MLP neurons of a small language model. Each row is named by its layer, matrix (up: input weights) and neuron, and shows model dimensions 48-111. Each number is 128 + 32 x the weight over its row's rms, rounded and kept within 0 to 255.
After each neuron's rows, "fires in" lists the words (lower case) most often at its 100 highest values on Wikipedia text that the model never trained on.

L2.up844 [112  75 160 147 170 147 100 146 113 122 176 150 135 156 142  61 153 108 141 163 121 154 143  98 160 101 139  58  95 135  77 134 122 178 163 138  99 162 172 133 142 123 100 113 101 191 189 116 164 136 155  97 138 118 116 118 175 144 108 163 144 174 106 115]
fires in: "be", "being", "was", "behind", "behavior", "time"

L6.up958 [127 107 141 153 111  89  86 125 121  82 127 159 107 128 173 134  77  72 131 119 179 139  52 121 131 122 113 135 120 139  83 163  96  95  92 135 177 115 177 115 151 149 164 129 138 126 136  98 114  72 177 130 132 192 229 191 120 103 159 144  87 169 134 175]
fires in: "it", "academy"

L6.up719 [137 161 113 119  84 132 101 123  81 110 149 120 158 107 164 133 102 126 136 111 137 123 121 139  77 152 130 114 112 159  76 101 159 210 101 127 152 160 206 158 150 159  64 128 153 104 146  63 178 105 145 111 169  60 149 113 145 131  92 151 180 134  69 133]
fires in: "a", "according", "as", "the", "in"

L7.up358 [136  68 175  82 161 118 147 130 148 160 105 131 152 110  59 127 132  87  74  96 177  85 102 138 147 138  96 117  94 118 150 198 120 166 165  73 146 126  63 157 130 141 114 159 142 125 116 126 123 126 123 211 141 158 152 136 165 191 107 133 142 115 142  91]
fires in: "february", "september", "november", "april", "december", "august"

L2.up135 [ 90  79 161 132 119 165 102 170 121 121 163 104 140 140 142 136 101  91 112 166  80  94 118 147 148 110 144 160 129 148 143  97 104 109 137 194 142 131  88 128 147 137 135 154 151  78 156 100 150 119 115  80 124 119 127 139 121 151 127 157 151 163 125 166]
fires in: "of", "present", "among", "young"

L2.up22 [118 129 152 156 123 115  65 105 137 166 168 107 116  38 105  95  74 146  95 127 118 119 131 165 116 150 157 131 175 159 193 190 140 191  83 134 138 110 109 129 117 181 108 137 131  91  79 136 166  63 122  79 121 112 121  94 218 140 152 144 129 170  89 125]
fires in: "japanese", "main", "won", "known", "and", "many"

L2.up753 [173 118  98 132 135 137 115 129  97 127 138 121  82 171 115 122 125 124 143 124 129 112  64  98 110 114 173 110 159 120  80  96 138 171  85  62 127 166 150 179 126 124  95 113  85 107 144 164 175 153 133 170 135 119 129 124 137 152 121 126 163 142 115 139]
fires in: "an", "as", "some", "by"

L7.up335 [ 95 149 166 122 122 113 109 100 108 120  78 142 103 158 108  87 135 131 124 112 118 147 155 100 172 121 185 164 115 130  99 146 132 137 116 157 123 157 117 148  96  84 141 140 190 145 133 156  95 120 146 144 193 110 189  77 157  88 116 180 136 140  71 166]
fires in: "0"

L6.up287 [139 101 115 102 132 150 142 173 124 119 152 106 137 108  92  96 109 164 127  96 141 128 156 139 114 114 122 107 131  75 157 141 149 154 127 120 141 120 140  96 143  96  97 133 145 102  45 109 121 105  78  96 119  42  89  89 146 149 148 112 147 159 113 169]
fires in: "his", "he"

L7.up767 [136 169 185 168 156 107 159 132 130 161 143 132 180 104 148  91 120 117 125  88 125 114 129 121 165 117 152 158 144 117  56 107 132 147  67 112 138  60 140 132 109 124 125 167 108 105  83 120  94  51 134 131 125  80 161 125 169 126 136 105 121  94 117 154]
fires in: "as", "including", "genus", "called"

L2.up222 [ 93 150 177 138 127 151  98  85  90 140 179 122  88  88 196  99 137 131 129 140 138 194  97 140 118 128 118  93 162  80 133 146 166 132 103 150 183  90 120 143 121 206 124 124  59 172  96 104 154 152 168 102 103 108 121 146 168 123 132 171 190 161 103  85]
fires in: "to", "typic", "only", "yards", "that", "type"

L6.up971 [155 207  92  83 116  75  97  88 104 130 108 113 225 129 208 109 119 112 124 129 142 163 108 198 121 104 150 143 159  80 100 135 113 155 127 185 134  96 161  87 150 154 179 126 135 152 164 125  99  76 114 115 122  95 106 145 161 105 175  86 153  78 110 173]
fires in: "to", "too", "michigan"

L6.up160 [ 82 106 151 135 108 121 130 104 139 134 154 124 101  64  99 149 134 124 117 102  86 115 160 111  96 147 130  92 135 169  91 123 125 109 101 142  89  58 128  91 142 185  86 113 175 123 148 142 110  84  80 118 155 179 159 108 130  96 125 168 133 156  87 165]
fires in: "new", "all", "most", "high", "full", "several"

L2.up518 [154 147 176 113  80 143 120 186 136  91 134 107 144 134 153 153 112  99 145 174  79 114 157  86  92 123 107 109 139  71  76 127 102 117 134 150  91 186 134 128  88 145 115 137 185  68 135 112 191  67 103  84  82 171  86 137 123 108 111 135 125 128  98 180]
fires in: "s", "daughter", "year", "own", "education", "term"

L2.up818 [156 164 147  66 114 140  70 158  66 162 144 165 153 154 148  87 104 103 109 116 143 130 154 123 146  89 123 138 139 167 110 165  79 129 108 128 133 145 107 133 112 177  95  98 169 119 135 120 130 111 143 123 145 135 152  84 139  85 119 183  67  93 124 144]
fires in: "0"

L7.up889 [134  75 107 113 124 139 130 128 114 122 102  93 205 173 175 144 138 118 128 134 157 120 191  78 203 137 133 161 148 119 118 136  87 161 144 131  90 143  99 127 153 148 109 149  83 156  77  85 148  98 157 115 150  85 140 157 132  77 130 147 139 105 124 161]
fires in: "0", "also", "not"

L2.up849 [ 57  71 151 147  97 153 126 122 122 148 147  77 151  66 122  90 139 145 111  93 146 146 174 148 146 155 168 107 121 106  87 165 208 139 161 115 103 144 101 131 127 121  86 125 129 182  98 119 153 106 122  27 115 134 110 152 181 106 132 132  80 132  69 139]
fires in: "between", "throughout", "nothing", "each", "both"

L2.up467 [174 181 127 145  93 139 113 116  94 132 152 153  95 168 145 133 123 189 113 176 111  61 134 116  56  63 145 115 141 177 155  94 115 152  96 132 120 171 178 179 133 215  68 162 121 127 143 106  70 116  98  55  42 157  97  73  87 123 125 152  78  72 120 163]
fires in: "as", "so"

L2.up373 [123 142  94 135 129 138 106 142  68 195 193 145 174 167 184 133 133  91 108 126 144 171 110  89 124 110 135 126 104 158 138 157 113 144 119 129 129 144 158  96 120 157  78 129 154 113 103 127  87 136 173  96 167 107 155 127 146 160 111 150  84  98 162 194]
fires in: "not", "also", "subsequently"

L8.up902 [157 131  74 154 166  94 134 142 125 124  79 132 128 139 110 144 159 119 172  68 131 119 150 157 137  71 113  82 100 137 145 112  86 108 137 141 142 141 165 112  97 166 122  69 163 169 139 149  64  68 120 160 124  90 140 137 117  73 127 113  72 142 111 145]
fires in: "to", "be", "too"

L6.up898 [148 106 182  64 169 120 160  75 143  78  90 151 139 141  88  92 155 112 128 155 146 120  86 119 168  94 121 161 112 117 134 107 142 120 107 130 100 127 124 111  55 121 121 140 139 111 145 168 116 137 142 129 135 123 135  98 162  94  70  75 118 196 133 146]
fires in: "as", "results"

L2.up380 [103  72  49 124  93 148 135 153  66 204 127 137  91 106  96  92 119  71 113 160 111 134 177 115 124 119 118 189 118 159 127 138 128 171  85 152 144  88 160 113 155 136 135 131 143  81 106  90 128 141 169 175 132 149 102 138 151  65  51 131 124 179 114 119]
fires in: "also", "is", "an", "championships", "vietnam", "m"

L8.up489 [ 99 151 135 160 127 157  88 142 106  35 150 124 105  96 104 136 116 121 133 163 193 131 164 118 105 137 111 145 138 131 113 144  83 188  66 121  75 104 144  88 120 163 142 179 193 163  72 101  92  84 132 130 117  92 175 115 193 167 140 119 143 144 132 216]
fires in: "he", "individual", "home", "individuals"

L7.up567 [156 138 174 157 149 156 103 157 144 135 112 107 146 125 142  55 112 127 121 145  84 139 123 139 157 102 133  81 139 150 131 146  98 158 138  94 178 105 123 139  98 134 107  97 151 165  98 103 129  45 100 139 112 109 141  98 127 158 172 148 113 113  39 127]
fires in: "to", "from", "took", "for", "by"

L2.up803 [ 99 125 146 168 170 166 122 156 143 170 172 139 160  87 115  92 155 127 131 149 150 212 135  98 174  91 129 140  94 146  46 178 159  69 138 130  95 168 173 146 112 134 149  99 106 135 106  97  76 114 137  98 167  70 152  85 139 109  80 113 138  99 150 138]
fires in: "be", "beijing", "behavior"

L2.up66 [113 140 144 118 115 171  95 178 138 173 151 165  90 140 147 122 181  70  44 101  92  63 126  96 152 142 120 106 141 139  88 100 110 205 103 131  63 122 160 138 113 164 157  38 128 108 167 131 120  77 124 148 179 146 139 110 110  81 134 125 104 162 142 171]
fires in: "him", "it", "them", "himself", "part"

L6.up81 [152 161 113 146  74 123 112 134 118  96 166  71 103 124 114 113 108 163 150 138 132 152  45 130 146 130 146 149 122 132  97 132 166 186  96 142 129 125 231 106  94 132 120 109 157  77 114  41  94  84 156 142 140 123 155 164 156 105 225 101  77 148 143 106]
fires in: "or", "and"

L6.up920 [150  94 173 121  82 107 107 155 174 160 143 161 138 105 134 118 135 126 165  70 130 103 126 174 142 195 195 101 129 158  79  82 118  95 110 123 122 133 169 134 129 102  80 162 191 118 107  89 112 100 144 136 108 162 164 112 145 117 134 124 163 158  77 136]
fires in: "in", "under"

L6.up169 [ 81 119 104 111 149 153 150 156 140  39 109 118 126 113 135  93 136 112  98 180 129 171 116 173 103 126 119 159 117  68  79 186 165 121  76 111 145 111  75  90 113 134 164 123  75 146 175 154 113 143  93 141  82 103 162  92 168 116 122 122 134  73 137 148]
fires in: "of", "video", "into"

L6.up298 [123 121  89 145  75 149 142 149  39 115 124 116 114 144 115 116 170 108 152  72 152 158 115 147 136 134 171 107 153 126 170 190 121 147 114  96 141 123 155 114 153 148 213 147  68 187 164 157  97 103 115 107 120  41 160 148  75 133 160  66 115 105  76 184]
fires in: "of", "wrote", "hold", "gold"

L6.up655 [132 142 117 121  69 178 179 137 117 140 162  76 176 115 109 142  56  43  81 143 161 166 134 123 143 108 139  69 149 108 104 154 142 146  87 151 144  89 165 153  62 154 122 160 177 128 131 111  50  65 189 168 152 139 104 113 144 121 157 158  74 131  98 131]
fires in: "august", "october", "february", "may", "july"

L2.up800 [104 109 181 149 128 137  69 153 131 119 129  96 117 125 161  20 130  63  72 130 140 106  83 145  81 142 111 127 103 124  46 139 191 110 128 140 157 168  83 154 102 108 158 133  87 150 101 116 135  86  98  68 126  91 176 138 194 168  95 132 190 165  46 154]
fires in: "during", "after", "with", "uttarakhand", "faith", "without"